Weights of a small transformer language model.
Training: a variant of Adam for these matrices, 152M tokens, 9284 steps.
MLP neurons of a small language model. Each row is named by its layer, matrix (up: input weights; down: output weights) and neuron, and shows model dimensions 0-159. Each number is 500 + 50 x the weight over its row's rms, rounded and kept within 0 to 999. Numbers have three digits each.
After each neuron's rows, "fires on" lists the tokens most often at its 100 highest values on Wikipedia text that the model never trained on. A number after a token or word is its count.

L6.up494:478515611584592546583541495527482478476482432512459486469522547421369509502556426534498459430484478483532441524589487517526470472481554541504504515471612492542515437546530577549535458457523535491545539487535591486533509520522427587523506458435452576493498483516470397462545479384519552492546521562545536502395498562545485464557560503399481394480485479494405452513517391492416458456558450534422548419457522482457478563464451579451543444410512545553488480523411503564551497537532539
L6.down494:523506566527500423437538544483580535501644534432470455412497513465513512501554499531501515592552545572402461522516478518569625467534510492473513449473415475502530441507586402476450423527518571488499491496474447547579433497428469480487453483515468497463433492463484483489526457563562367434466475549539522516543495500545425546571496511454439509569415549526452544513473414564465482583448467503575550533523561527562486520517473600423497556567524463517478593517498400500476587440432424
fires on: " in" 32, "id" 15, "st" 12, "d" 9, "oc" 4, "i" 4

L10.up223:511604421498490497570490481465484530497593538539506511423508448540463507556414497508458481373580511469454436516546452523427464527555520573532400512573451436545454482476560503470443545496538543501548493463495469595541499537439497575466491512528431568547396448397474606477506490460514594495523537485506481579551491566512511436412445398579560528388542502525521508498557517487430438453524492505449506453396562493491524422543517462459486514529615482486527543437567535575566462567469478
L10.down223:552544565494477472483431530441504483508527537425539505498530475477441488383440483499455518533547461507509464558498502552484558538498555446496452651477448465429452450475530464547556499475479528496546440471545560438493464410496499546451501553510530491535569544598437469491497460529557447533523438517503560423456430525460561486563562538504392548580511476573582564497526524399574545597448453432535578449619455492459583544433445591475506503509445423489536523447507405478513486573518390
fires on: "n" 21, " in" 18, " spec" 10, " J" 9, " An" 8, " L" 7

L11.up473:504478539534507495505530517481556440561515438551465573546512509523514525460542414508519574475567521504564526510361493575493468474549477605478509399491551463576572397448553458491527485494440434468453491509518479402538602443561459431474473534435536499617455359518525426361563431539451525490517562460492471525558481504568473555426649532473482429524551513573464465534491477505411524528450547456478533476538496439507484563469531479548486490507502463496409526533466405483516493518444506
L11.down473:525478512448429540508500465398468540478453498488409530461515497491503441557527447519392610461525544473478515506559529461440584555454526506470507480439421514521494565510489453561415529438561549496567494421456560588516479542466524563459414431485474432503446643490417581572577484578445501517510439493470363542535489441582525465518539482537482560490538446529539612511549511468546478478563482507486534472463429534540500514566580501525439509469482593530530485479541451422449446527484632
fires on: "y" 18, "ra" 10, "im" 6, "-" 6, "e" 5, "te" 5

L4.up111:510478467498393427450534426481479518555606547483620529511442436565500471623511478508543565395466542546626536498575535500481463585527503490545531477458451489479659502451443466428481452382508552499383486433492362529501444523494546480485485519536451478580494531476492505548579442498493482369444546506526451472490581460497551491522473485479558508519480531596572546518507517550496480472488469491476463553497512540518449476564522442471529438492490490590479519462462565521588432501495470
L4.down111:477582534404422480530527588558600549457516511461468469433535453407510473414471514611493511553504496536499524533406538427514544453507492503511445493533425490591544383463486513552573553488466416528528501443471564444478561469482545492491485521527548499504541477498439479390446518511567525581466501438478520546508497505537444501414619560577531444496560563539574527459487499424414503523467507453404463447517515541507452469532524467527424567462444532440466469529478472501443560659415532
fires on: " Count" 14, "re" 12, " For" 10, " S" 9, "ork" 7, "ild" 4

L10.up480:548420496463511517483589446574587478576489530440456484534538436496436562469556359476517527555600556451536452471471531503517480570495578550532573453453537496427532476444458499514464568429447549522485471525449492495443563452447456525456558515528518470528471503483556527474493448422480539488591454474549534476531493534518515492494600513493456505494493490503486509457492526575455602386521387502494603465472457427483550466554549515508562543579539443449524575555500377482503541482314495
L10.down480:569489470470469565562480468503480492461442430524526458442592467504407429533351502498500476434551458536470453474525512494466400462540487612547320485592515400533466536580514491525575543432600491562486501451556527544457446529536612550405518515525492510466505628521508487489420515414471503526529539433445566464488529532506508574412485485513576487470515403532602561495474532482524473496501534540518478523472455522464416526477510452498461501495493462529560522501565573485463527482582494
fires on: "ant" 16, "t" 12, "ot" 11, "et" 10, "it" 7

L10.up142:453502574386544499512522396565380509533507467550480479544586580494461434458555506512554489494561441556456505516493452532441455537527506488533420401539616509533512457520488508554569512432542476514444460477417513457538587534550574446525443461509527525475517515507489514358544607516424460424559460477436461564520489588483437542398528448501561407519571536501475450472519404442540518525461503426458543561498453579534377506506562566555439503536490517498474525477462512460492490533467536
L10.down142:516491518586427526589455490515636511431495418517531493550501589470516437537443469508580453480431556466581501539449475467513557421482518514518565553555458541490568506577443446431581452526441546399507532483502457534435460517497440422440461604457524535581463547468429523507457418452404447488522592489586571510533475487469594479477411514531571519481533449484522515531549493517527514603422477589538510543469422426534511499406516430442447488562485498561507445479556534499438484485477513
fires on: "er" 13, "her" 12, "or" 9, "8" 9, "resent" 7, "ar" 7

L11.up260:469570494542452541591446493589422449522477486448556421462497466508510521510488410497525460452416522532630531398447463458449443473508595524568458480588539456481356462486554499430421526442564566498567507569476449523517465465538534510532473517498510524546527499516531506550493442539601496440508503557541590470596495535445466528394568535474546550521537479491598528514412507516479518383506480517556560459470475491475486522434468520495483391588481525454505437548608520552470585481484526
L11.down260:439483533452420474481496477492518518458545510438438635536478484555483421464522488466558505533585469527545486525516523572400568488447497550457453524441527465578495496553594463481504550525428456545445552532563498429446588551482465490436482505478473487323520527548553546442556456420396570494575430485459475503440524564591441457557500559533423397510450524515623475509515494534416545544468478525534518574478484536505497456599484538499492598537517529519496474490446427518573456444527480
fires on: "20" 35, "on" 17, " " 12, "om" 5

L11.up553:447485483493516486554494483492588484465433414549488540514534562508504605532346446547554518473577505486523548495476389489557516518507520456465526477405582457442463565569535491485528538557494464514542542424497484503477524501474556456445500506489410571494489383402512450455471464503569442486563474540546497554535387552465412537438553481500523538591491508467464493463464479543461526518451438454518546503570380417565517521382563533511397488575492546497530419496599517486502591565477502
L11.down553:451404541426447506491535496410474522414561507463487522537524487447517580584556487478525520457431464444574462528431563458521556534558477496502536395481398525539505470547451563525493449496513501572569530463496466381446522591524533554507441464437501519523475587402402466558507467579411552494473374468472456521479486506473423482499520516446515586492553503590565519540596488498466499482461482524494523482434451541528415523506509515578613511519543580452441518478593487442494494552495619
fires on: "r" 26, "h" 11, "H" 10, "e" 8, "ra" 7, "old" 7

L7.up365:459473485511550443510470384576495465454508467508533507581503506590498510513422543540575540520529517530545470524476550509561451587500479447450418512463569471489532492469493493445499489420481420396433470474417475520548520446504585510514483436438551428482491459506425532467487516618610468371528480451456534528455514506491509485437574459500479519397537580507583558549538486430461529489504436504416424518515470511568350519539559591586530427566557565530480539475467500416526466490474565
L7.down365:560485523556426513565478482555567482543517470520464543481424565535441407448494400538576472416509530464436528457366475486538516443502474541520474524535461451438603564555453542474491452507483476611511513490459511585490515492507484524493546476536508550446590497511564524448507418526421484499491564519443516434462449547531416541585506535600582557525425542472538601472489391480565540500533541407469495528467521574469506446464479496447579444445399590586424503470456542516465442532552470
fires on: "ar" 43, " f" 11, "ren" 5, "er" 5, "r" 5

L10.up472:544450522544472536471578515542545538556509504474423487519511481457383556467456478554510507489553490450545440449468428483505413531552494463479535436541612509562507510494461530566533579476521523536500476499550592464458505474528515574406506570513536495555446439357546499514538410467425527474597500477447464486603574512442489553502683491480452506613498531480479487487454474431502502455430538538456484494553441447514469521428461557572501598547575509403495505551495478417477473432432478
L10.down472:502473570562378563595508555495519455486463567540555524483472486500581547592461529416569481534410519600541612595508402467441505400464502543459438479459497437462521513543544490442486478547463446472424556542359364603541496525441551394494545484536481447565472553543582536559469439490544530553517478424507507538520472505566458512479478479534552509487422562484526561499521512554528553504461508490414547527447450478527477489564499515433552519485477445487498503394470508445486474452501491
fires on: "t" 22, "o" 17, "ent" 15, "ot" 11, "20" 6, "ac" 6

L6.up543:514521543496532585554520492562390512585564482396471473555422502539453510505570456503573536558482509544573493536541423503460432413535467552566396448496500509502488441497477566610524477500413475481460499469366473471479526519492538521570456449561531487538512432515515434543479515475459587454559589408595445588617454505434436484540530558528541554495560475442447496492542512546475461508473531517449473487527466433541435531481498621573514553517540491522513529401447547522451431468428523
L6.down543:521501460443519508514524556574502565419446558472554516537561510459469590561374464471429521505540326512447539470427498484476457426558551644576575476534493542484544460501510411540532568499542516541440426407538422448476488488517497491538493485471585497532539519552441461524416563433534583487516467453512430414438482554459479402445516466542487559540502547513506537424480465497547571550488435533490555501428473500454518464551518494472564467523452600479473460502499542627497535514549500
fires on: "is" 26, "y" 23, "re" 14, "ar" 13, "al" 6, "ic" 4

L6.up498:466429399541557514527487413552435603477493407534472457519548574434537383458460535552487485437452493553575448568559524526594556502447521511535501501484525551487539511507553509499522583474587535435501505439565555470482527555509531527535470494490524545451422506558393537372462533396468534509620481447539478504409453445515512482546559505572412442531492517418409479529573423486509517469490460579442577452441457535514426586500483612501511479554487524524469449507503549507513479519498550
L6.down498:501495575495509523552557600476409519486392455520451586471558436536510472534528501431505549508492474487504448412443432460510493485413497523458549537576621521482532523521566484488507495514450535512476511488452534599547514495515435547458487459499494592528539471522525454476545540517517403502461462516458637462545505424466550521454431546478542481508480533466501428470465482502612476506413592403509505542467579502480598513511520513388465467422535489507551468621485478610511542429484347
fires on: "ad" 22, "h" 21, "d" 8, "st" 6, "c" 5

L11.up132:553560514605549535491540485501395400416491470563508561437493387489446485538443526525428552412508518497445465515470492566498451556564458499390549436499491443502553451518591539518358469537505513532549447513457385547596508502498503500556514458562438527570480409430451488580524409528480552487499477503504468553528480535558381465515561485450521562418587525454508533504531543516481403512530457427472451498446529465510540463452450410484520535573486535552455509508536468541538524588503558
L11.down132:449512550480500473496414482494542518444423564484508503450509557565469534536563458460442452502475409462442454486492515427553440509432533499517498424585470508470455563453415583409549513530386529490527519499480518545496547512470484614540673585451521554532487539429477470500467535549548472558499486485587566530435512519449583471477512597515521506504590499497497457486503513438480405526526521453585444456473413522570459492554566513437501416464517402545532474493457514432466460613539600
fires on: " in" 20, " pre" 14, "rans" 12, "n" 8, "in" 8, "e" 6

L10.up555:508565501425463527508461409484468531536444424425485471548580445491551485541444469533540567565467535461464527474409511498534488414544528493440440501580612503552557524487544480487548455429501556365484515486537475466451588596544516521498416507467476420566447523591528398488564509521487497510545568466487424497454482539492516450500527454530502513436464633447492534576543459543577548483570392545366477498492440487569441490468546474557597539524504428447511514452516508444562509466444523
L10.down555:504482475528550579500440453474511436550504470448480499520441440461451503465559481537484444489482474561486525503461486518523582425455427566494555462464499538436497537554492508541552576619417497473526385425519530525458545488533550487563458474590623516443626417507459469485431496466606584576454477542424494447541592531597483576512408485478518487485470508498516546484479521451568546453416575530459558444442500490483495524438468539484474425539515634486485413536496481494456576455564425
fires on: "ab" 29, "th" 22, "n" 10, "r" 8, "ar" 4, "-" 4

L9.up66:505490478565533526528528585547424576514557524510456455495452558530582559522477470544507514544445497494479451398501443537423484443476513490472415438579533522535430480405503530599435501522530509448556554514447462534568410480461608581485498499495530590443515466463466452488475441488434614408586538546536568506504545514473543478448613528521486546528520398446466580528512451549479375474540409571390459471591495438539419495490488481523531474556434558504490503429494460554473492471498522
L9.down66:507445461514452498416461513487552455440457494529461465628528601553380492460474569508485528547529409566456512544610418526512545511553527525509493518430530534459493549489476484468526454475423462539383497420477552511498590445482525421412541475536506475457491509496594537477485531506541572524409475480548529547513521530443464550508473534477512461503432577572521459532541446495472609515548523483428456517451471498413415503533504500601422555531563419570540611447515392463530557543449451
fires on: "19" 42, "on" 11, "olog" 5, "20" 4

L4.up42:502489565530534446461447524506468506509543576455546510458483486522405488613389473542503550429527538503484465494525513521531456550582539401532529464510422522494531469446445462466480479438483597474455364393431431575531427472476503510512523541621478489523514507468441468531472464542478487498496579523436445493503605588538511453457529472448516474526467509525548536557464563610460527503481432592540488528533503500510516381584451472499468374480532572586462553445560529523538375461509463
L4.down42:532543439506455487414575529546510567419509513520502480489562552492519484498465469440545635494461473403527568437490452469572515485539542490524492464452569510483504521545511499519561546552538406509577501523450501529513458462534495538605474508468587540413555505502396432430523480479484445475497496468543602439422491540397490482545458447554481448472421469443523493410512500444536502466550475485530541526521513589481584515444499592410569441433430549532600472598460450585389577525504553
fires on: " |" 57, " (" 14, ";" 13, "\"" 5, ")" 4, "," 4

L4.up311:459491578512506465514395573461555571501509503494512457375491504542470501528460415517515460500500528489621526498527550603436501472516499474508515514413472540510584521544526428466493478481462521487449478437449515513507452513514513536487514508486455574515488454408425491600475484613444542466447495511448349461502610500534507524553453425424459434582503657611544511544502526574502525473512478505569519386581540494485515382496465428523431454477496539514463494479543491510573409514529518
L4.down311:453529593481477524455565476547509484516515508578482481558460461529520516491466454414505560559464493436531518489571535521461514480390544506463518449451431492500470569583518438495531530486495364560596426493474452470474511476549519476456368550575507558482544514503510606485473435601432462507542467382542594532535454453503566512648467526454491484524518507337479460479518463486492516454482488413454449592484541548491524438567546618529540508462524465502486496546429522495499530454558553
fires on: " and" 21, ";" 11, "he" 10, " has" 5, " /" 5, "," 5

L7.up112:449540504508567578499441469470499510594521503514472423447506520522481495490584370466527456473500516543468398528512576580516436395512526589572434455546531498484490399470491454619495552558545531493447551485484536530507493500578401543541457458545539553527508448541496540351491448513494624478533526451590458527453526491461516472503534399520597466523588487460377529524440454465481457495489533617431496538498553474524466507498459518494502520407570477464500549477431487598494534462483508
L7.down112:514430435459455504471506546425405499451443527557519446488548472481474477578505487553522633506466422460570513533493468487488674488495448480528537642531492519463505497509526462450469518496531507443537491450535402451519458449528459431532469493506574482545618513567430542491457459501522476476507470558500474549460476476495582524526431535476419589516402411540582528521455510526489504518508456439580561593443530469522571506516556565390576480492506409489478482583473438595523455488457434
fires on: "y" 18, "um" 12, "is" 9, "ist" 8, "oc" 7, "im" 7